From a checkpoint of a small transformer trained on Wikipedia.
Training: a variant of Adam for these matrices, 142M tokens.
MLP neurons of a small language model. Each row is named by its layer, matrix (down: output weights) and neuron, and shows model dimensions 80-143. Each number is 200 + 40 x the weight over its row's rms, rounded and kept within 0 to 999.
A block is one neuron, or neurons of one layer that tend to fire together. After each block is what it responds to, as a language model described it from the Wikipedia text at the highest values.

L13.down69,201,210,216,130,232,198,164,202,218,167,226,154,194,205,188,267,194,108,169,228,236,181,200,258,253,180,247,266,222,159,270,198,220,206,147,193,167,265,132,165,191,212,191,158,180,204,266,102,247,181,194,186,250,251,204,258,114,214,206,211,219,223,204,175
L13.down104,199,212,324,169,240,200,150,218,137,181,211,231,151,263,134,194,241,204,117,284,138,167,178,164,243,203,430,205,205,138,216,204,171,203,212,206,209,241,188,189,204,168,211,181,233,226,243,238,145,230,247,174,208,223,160,169,187,186,183,271,188,181,169,245
L13.down242,194,128,265,177,186,187,193,199,220,223,153,131,154,192,214,235,193,174,169,209,286,281,224,197,152,68,217,261,215,156,182,217,240,255,125,208,252,193,199,219,235,238,262,235,207,220,251,184,171,192,120,227,223,240,252,145,176,249,130,191,106,209,160,150
L13.down400,169,239,220,142,134,237,250,152,313,215,246,241,189,233,174,163,215,205,183,247,160,147,157,224,226,115,214,192,195,206,260,263,167,211,251,188,297,196,160,152,141,246,196,257,244,238,236,184,126,212,169,186,246,157,253,240,124,265,161,198,238,187,184,205
L13.down424,162,268,110,162,167,249,142,211,226,197,254,209,206,187,177,219,118,141,213,218,184,221,198,262,214,169,239,205,287,158,178,195,207,221,308,134,93,174,117,244,235,187,267,237,256,226,234,166,259,170,307,226,206,248,142,204,164,219,172,159,291,218,182,208
L13.down489,232,212,240,139,223,211,221,238,160,201,258,175,222,231,230,269,238,231,157,244,155,130,233,249,206,159,274,235,209,195,207,252,157,193,180,173,160,208,195,148,234,147,174,224,189,150,265,257,233,198,229,111,226,223,212,107,154,190,239,156,206,250,165,204
L13.down520,223,165,183,171,222,182,200,291,178,143,210,180,159,195,259,198,220,147,247,308,183,196,230,265,238,141,216,244,167,164,226,173,178,180,154,134,200,184,136,128,191,194,197,205,167,187,258,202,237,113,220,178,160,288,226,239,131,128,206,245,189,189,132,177
L13.down544,161,207,281,196,183,213,197,182,181,206,184,171,162,179,169,201,255,291,201,176,154,157,141,247,215,210,269,253,279,236,191,221,178,187,130,137,239,173,223,191,240,224,233,190,172,221,272,170,158,243,216,112,155,160,146,169,171,216,189,160,153,226,143,205
Responds to: In / prefix in-. The word in or In as a preposition or sentence opener (In 1953, in the streets), plus word-initial in- pieces (insects, Inspector, invaded).

L8.down683,259,278,201,253,232,224,176,224,216,246,192,227,255,291,220,190,150,202,163,224,133,223,231,179,226,208,161,238,272,178,229,237,248,199,170,212,236,200,207,165,102,153,259,137,219,227,206,173,192,251,229,165,136,126,221,254,168,262,190,175,195,182,208,211
Responds to: Punctuation after numbers. Commas and periods right after a digit, as decimal points, thousands separators, or clause ends after years or dates, such as "27.4", "20,000", "In 1942,".

L13.down180,169,191,211,133,235,255,262,195,178,239,214,246,210,214,196,193,217,252,201,165,219,176,199,145,223,242,189,259,214,230,136,165,213,216,174,185,206,168,223,252,122,138,222,112,159,148,190,176,183,202,226,193,190,235,217,240,206,145,186,227,165,268,200,228
L13.down247,124,208,192,220,209,174,232,303,198,225,170,171,171,192,204,218,170,139,149,205,145,96,218,222,184,180,188,183,151,181,188,235,273,244,222,150,217,191,250,150,164,191,125,153,136,209,144,182,288,219,111,209,190,159,160,207,122,245,163,187,152,190,207,89
L13.down334,144,184,178,240,165,144,145,193,175,228,261,163,164,202,176,220,123,273,191,198,161,247,239,230,223,265,230,253,125,222,219,183,200,203,184,139,190,203,215,126,220,197,168,191,182,234,155,189,177,162,201,230,226,152,215,208,189,175,214,179,232,189,148,184
L13.down453,217,255,173,274,219,196,242,251,222,186,149,219,225,202,148,273,196,155,183,234,217,168,231,242,175,263,233,152,204,203,200,218,163,194,317,165,159,168,228,229,222,216,179,196,246,149,222,139,202,214,208,288,110,246,161,184,195,174,168,217,222,189,193,117
L13.down462,143,259,244,220,229,187,239,258,225,272,199,232,212,193,159,218,253,183,219,177,196,176,231,207,215,193,310,127,163,160,174,211,266,278,238,216,284,178,231,197,243,168,195,122,204,194,225,214,134,206,234,164,240,143,171,257,144,172,179,218,184,107,167,104
L13.down503,135,218,131,220,315,186,167,200,292,218,243,176,228,204,185,192,138,199,199,189,224,173,277,239,181,283,206,204,179,192,229,224,203,181,202,173,136,299,210,201,205,228,225,222,185,213,170,200,131,211,275,251,172,161,135,181,123,123,214,184,214,174,164,195
L13.down512,164,210,192,179,317,203,133,221,120,209,205,174,138,152,183,265,256,180,195,202,237,173,217,140,194,159,254,135,229,135,197,212,212,232,177,233,264,178,240,224,224,133,205,201,162,242,201,244,184,202,229,163,212,176,173,124,188,242,176,149,175,204,231,196
L13.down659,196,180,204,265,259,182,198,218,187,121,223,185,235,228,105,232,182,193,207,189,143,177,190,208,210,158,118,116,188,141,158,130,152,189,200,169,175,215,204,223,170,322,182,201,145,130,223,235,243,224,203,205,236,239,136,202,196,133,205,183,194,147,187,123
Responds to: Separators inside numbers. Decimal points and thousands commas inside numbers, e.g. 42.0% and 155,965 in census stats and election tables; also date commas, rare word-start pieces.

L8.down564,129,236,187,215,180,211,239,145,225,205,210,294,161,194,185,215,184,112,179,228,161,194,174,163,202,203,186,193,199,194,305,217,200,245,192,206,189,252,200,284,193,218,192,158,247,214,171,89,240,205,186,261,247,230,182,213,204,207,185,218,167,248,178,208
Responds to: Place and surname tokens. Country, region and city names ending a list, address or organisation name, such as India, London, Germany, plus surnames after given names.

L9.down26,172,201,160,187,184,187,201,250,221,230,198,217,213,211,221,162,217,118,207,194,228,223,144,175,237,165,178,173,237,179,215,200,176,164,219,137,197,234,112,213,241,147,258,221,172,179,280,243,239,154,150,179,187,183,190,243,178,224,230,185,251,251,145,204
L9.down64,167,233,168,173,225,213,239,182,240,196,242,192,263,214,184,146,237,138,174,122,154,214,160,233,230,146,257,160,198,249,202,141,251,190,151,170,225,239,144,157,227,306,165,210,213,254,193,257,227,153,171,213,203,213,171,218,176,123,238,189,291,190,96,204
L9.down274,193,187,193,182,173,194,255,228,192,192,213,241,156,249,143,170,192,156,90,210,213,143,186,233,253,221,278,188,218,180,172,199,201,205,142,180,239,252,156,216,244,230,240,238,267,150,266,270,118,206,239,196,218,215,192,233,217,139,208,221,283,224,192,177
L9.down450,231,216,220,189,231,211,144,229,109,208,230,216,272,214,225,148,172,179,161,230,182,213,203,262,322,228,248,177,228,196,187,232,229,208,241,143,209,207,240,209,181,186,204,243,148,166,250,225,196,185,224,255,192,168,259,146,205,274,137,172,200,265,163,178
L9.down460,156,203,177,218,217,161,267,177,208,181,117,227,267,220,180,127,235,153,224,241,204,247,197,142,257,258,201,191,212,191,156,185,202,187,193,158,198,175,145,212,265,230,248,104,178,256,231,204,195,169,173,180,187,181,186,218,183,208,186,170,159,221,179,216
L9.down512,159,210,300,175,172,203,189,211,225,178,187,242,194,239,217,232,236,174,166,224,207,166,267,249,234,208,286,203,144,163,141,221,220,182,176,189,254,223,259,228,208,215,242,229,208,196,166,269,166,285,196,104,157,123,128,224,187,218,152,257,148,143,242,153
L9.down724,184,199,198,140,80,216,183,236,178,207,206,195,203,140,270,211,177,193,155,125,235,239,119,196,107,114,214,144,213,245,304,249,174,241,262,179,177,154,135,149,237,234,165,295,174,249,266,255,212,173,225,217,228,243,170,195,233,146,132,121,215,205,200,211
L9.down749,121,178,147,197,222,200,211,160,187,216,215,248,219,181,231,140,134,130,166,192,213,176,282,234,225,164,259,229,216,226,258,276,180,247,177,197,237,172,116,215,239,251,164,180,248,159,184,211,200,111,196,190,243,205,142,199,172,238,269,161,220,166,204,231
Responds to: Sentence-opening "In" prepositions. Prepositions, mostly "In"/"On", opening a new sentence or phrase before a date or framing phrase, e.g. In April 1849, In addition, On July 12.

L13.down15,228,132,180,271,222,180,292,249,214,203,199,158,207,163,204,215,174,212,178,202,244,207,185,242,233,230,231,235,197,179,192,178,237,162,145,179,160,251,163,178,174,191,164,219,249,187,238,208,193,218,271,252,213,217,207,201,115,189,184,161,231,195,161,214
L13.down222,168,203,175,218,199,199,286,196,167,172,200,198,180,206,231,262,261,175,216,238,229,167,249,229,176,142,156,193,176,211,289,244,180,180,193,202,227,195,110,134,167,136,174,127,202,191,227,213,185,169,236,265,231,176,231,238,191,190,182,180,218,165,141,241
L13.down300,226,232,201,162,261,302,144,260,189,187,262,176,222,166,147,132,177,197,227,149,179,174,151,232,265,272,220,133,213,228,199,104,189,227,242,196,154,180,151,201,211,161,259,158,169,151,254,214,282,157,219,201,162,169,250,166,184,203,206,225,164,192,207,170
L13.down359,190,202,205,164,229,194,196,158,213,167,188,147,257,207,199,201,184,196,228,261,206,202,170,113,257,148,231,147,224,158,250,223,158,254,148,203,214,199,154,229,190,218,173,238,215,242,162,227,119,170,214,175,174,242,205,196,206,193,196,131,181,173,130,164
L13.down422,173,219,173,109,224,249,262,257,192,224,204,171,178,245,187,193,203,208,164,175,162,253,106,173,283,215,262,213,181,232,198,182,225,264,158,227,182,250,167,224,251,141,207,129,238,177,135,233,189,212,235,279,203,284,215,170,148,228,192,87,208,248,165,213
L13.down433,122,205,67,233,231,122,214,243,243,177,245,171,208,207,237,187,215,183,163,209,218,251,207,210,231,201,219,176,241,158,233,115,183,237,135,199,110,234,132,184,227,248,193,115,266,209,170,170,271,224,205,223,258,196,195,171,191,142,177,163,194,180,153,223
L13.down527,174,211,179,242,209,188,128,147,215,184,221,167,164,192,219,221,210,145,205,88,211,205,233,242,193,167,242,305,209,178,249,186,187,215,156,187,202,212,200,169,146,165,259,237,218,214,162,215,202,201,187,178,183,208,188,184,172,266,232,233,225,209,211,265
L13.down619,171,165,122,132,185,224,234,217,156,220,188,195,127,226,203,171,228,170,173,178,233,216,224,182,278,162,82,267,273,135,165,269,215,244,210,199,173,179,188,247,153,185,184,237,289,218,189,182,183,220,144,244,256,185,200,175,265,202,115,237,268,254,207,211
Responds to: Country and nationality names. Names of countries, states and nationality adjectives, often after "the" or a comma, such as Romania, United (States), American, France.

L8.down621,157,237,216,235,229,241,157,207,277,199,224,215,198,205,207,127,183,132,249,209,199,170,175,192,308,261,259,210,212,187,212,175,220,257,181,226,170,200,166,155,159,224,261,251,193,170,207,264,275,143,161,147,248,259,228,231,170,260,189,224,211,215,164,188
Responds to: Paragraph-opening first words. First word of a new paragraph or sentence, mostly temporal openers like In (1975), On, Prior, By, According, plus digits starting lines.

L9.down2,168,173,201,231,244,270,207,219,276,243,194,167,253,106,182,169,237,175,154,183,172,228,230,135,183,150,164,277,167,206,186,216,200,233,191,189,135,227,247,166,171,323,265,222,220,93,226,208,226,177,179,163,123,208,129,270,229,178,258,241,190,247,206,261
L9.down11,222,232,198,223,206,225,184,277,228,185,247,196,202,220,173,211,162,264,207,157,215,247,175,186,161,199,163,230,159,212,142,226,188,175,216,171,266,212,220,197,187,146,237,246,185,264,283,219,161,223,155,179,229,114,166,257,212,188,151,202,208,234,227,204
L9.down62,261,203,193,244,158,206,206,231,241,192,249,212,212,228,229,192,164,163,250,177,234,248,251,212,143,279,226,233,252,160,209,198,216,151,165,194,180,158,205,219,124,249,243,178,217,208,197,201,195,177,174,173,187,235,207,231,246,234,188,270,149,237,207,222
L9.down79,271,256,246,293,190,221,250,204,231,213,276,229,187,191,231,175,177,159,223,174,180,189,183,189,179,263,200,180,214,192,262,228,250,192,211,157,168,184,216,234,152,229,228,152,169,208,228,193,205,166,107,110,168,192,220,292,184,188,202,295,248,177,227,193
L9.down185,201,244,207,174,262,185,189,220,206,261,225,141,156,235,148,160,126,162,176,160,264,220,242,257,223,194,210,146,264,126,194,213,147,234,142,188,206,216,153,215,242,272,128,258,193,222,183,178,261,265,215,259,154,254,188,192,220,227,206,210,241,233,202,191
L9.down337,152,212,219,248,256,244,192,272,195,233,174,183,177,214,186,243,200,187,176,214,157,166,179,213,194,132,326,293,227,169,190,210,177,221,181,193,200,136,230,200,207,190,243,155,227,130,123,194,182,183,207,208,276,251,111,211,264,244,210,223,209,293,188,169
L9.down492,149,242,184,206,183,165,182,133,172,198,173,263,198,214,131,222,234,208,218,183,189,119,191,168,188,200,212,222,157,237,218,163,132,184,197,222,141,150,202,180,245,223,237,198,157,157,239,238,230,174,219,304,162,130,163,235,237,191,218,266,218,261,199,193
L9.down640,242,283,198,173,207,322,153,197,232,250,238,224,218,151,271,183,167,139,210,185,213,213,194,164,231,223,137,227,239,158,223,178,194,164,169,174,159,146,264,177,158,188,238,198,191,238,219,152,188,179,137,152,116,164,283,245,234,216,150,230,193,173,220,236
Responds to: Prefix and number separators. Word-initial prefixes like ex-, de-, dis-, para- (expired, exile, devised), the particle de in Romance names, and decimal points or thousands commas inside table numbers.

L9.down6,183,215,182,206,126,138,188,168,185,239,223,172,289,189,274,231,193,194,204,266,221,238,109,245,131,154,172,193,118,261,182,135,153,191,118,154,160,213,211,157,202,213,169,188,238,232,234,187,195,198,220,233,150,243,230,178,146,184,167,133,223,175,173,221
L9.down13,188,210,223,152,228,194,183,195,292,213,191,131,190,237,127,255,300,213,174,256,193,248,100,190,163,238,297,115,212,158,222,233,207,223,216,234,190,246,181,203,233,267,205,249,232,188,196,258,210,184,199,218,106,189,136,250,199,195,247,280,162,149,247,177
L9.down30,204,229,195,176,176,172,229,159,254,250,134,227,226,235,245,253,228,253,228,192,185,183,183,260,150,173,171,180,222,217,156,212,193,253,102,253,202,244,159,191,175,139,233,186,271,174,239,238,283,169,233,219,135,199,211,203,211,167,194,139,213,281,185,231
L9.down509,150,113,197,153,190,148,256,154,215,179,246,256,256,244,200,211,218,174,219,275,156,173,183,240,252,186,163,192,265,181,217,187,191,223,221,133,258,177,187,210,250,253,228,249,212,184,251,259,215,125,186,223,248,130,176,178,229,282,195,231,195,200,136,285
L9.down592,182,106,225,201,238,212,209,186,201,214,178,181,234,216,181,182,202,206,208,204,183,150,190,154,117,208,115,277,132,226,172,193,191,269,172,189,198,178,226,146,226,214,183,148,217,196,204,207,236,192,211,230,226,236,241,238,218,212,258,202,219,198,273,290
L9.down662,208,142,165,218,210,235,341,184,269,196,172,134,167,248,164,215,189,220,179,137,241,260,192,241,207,201,183,154,276,218,167,174,154,247,149,211,156,263,211,223,232,215,231,203,285,196,216,192,194,155,238,224,185,196,185,212,228,116,153,190,201,246,190,170
L9.down689,243,182,203,100,190,208,248,183,185,166,200,234,272,215,234,125,193,112,167,166,200,186,259,240,186,160,232,167,158,179,205,166,200,275,172,175,225,211,180,125,101,202,195,263,210,134,163,213,191,241,156,191,240,211,225,177,149,222,249,208,212,180,155,198
L9.down754,167,148,199,229,145,224,239,250,254,194,237,160,196,220,310,247,198,202,247,212,171,224,157,220,183,172,204,149,136,275,148,171,199,216,189,186,249,238,159,182,173,203,146,164,228,174,243,232,201,188,196,312,210,117,217,126,176,247,194,157,136,230,185,178
Responds to: Place names and nationalities. Country, state, region and city names plus nationality adjectives, often the second word of a compound like New York, United States, Western Australian, or after "in".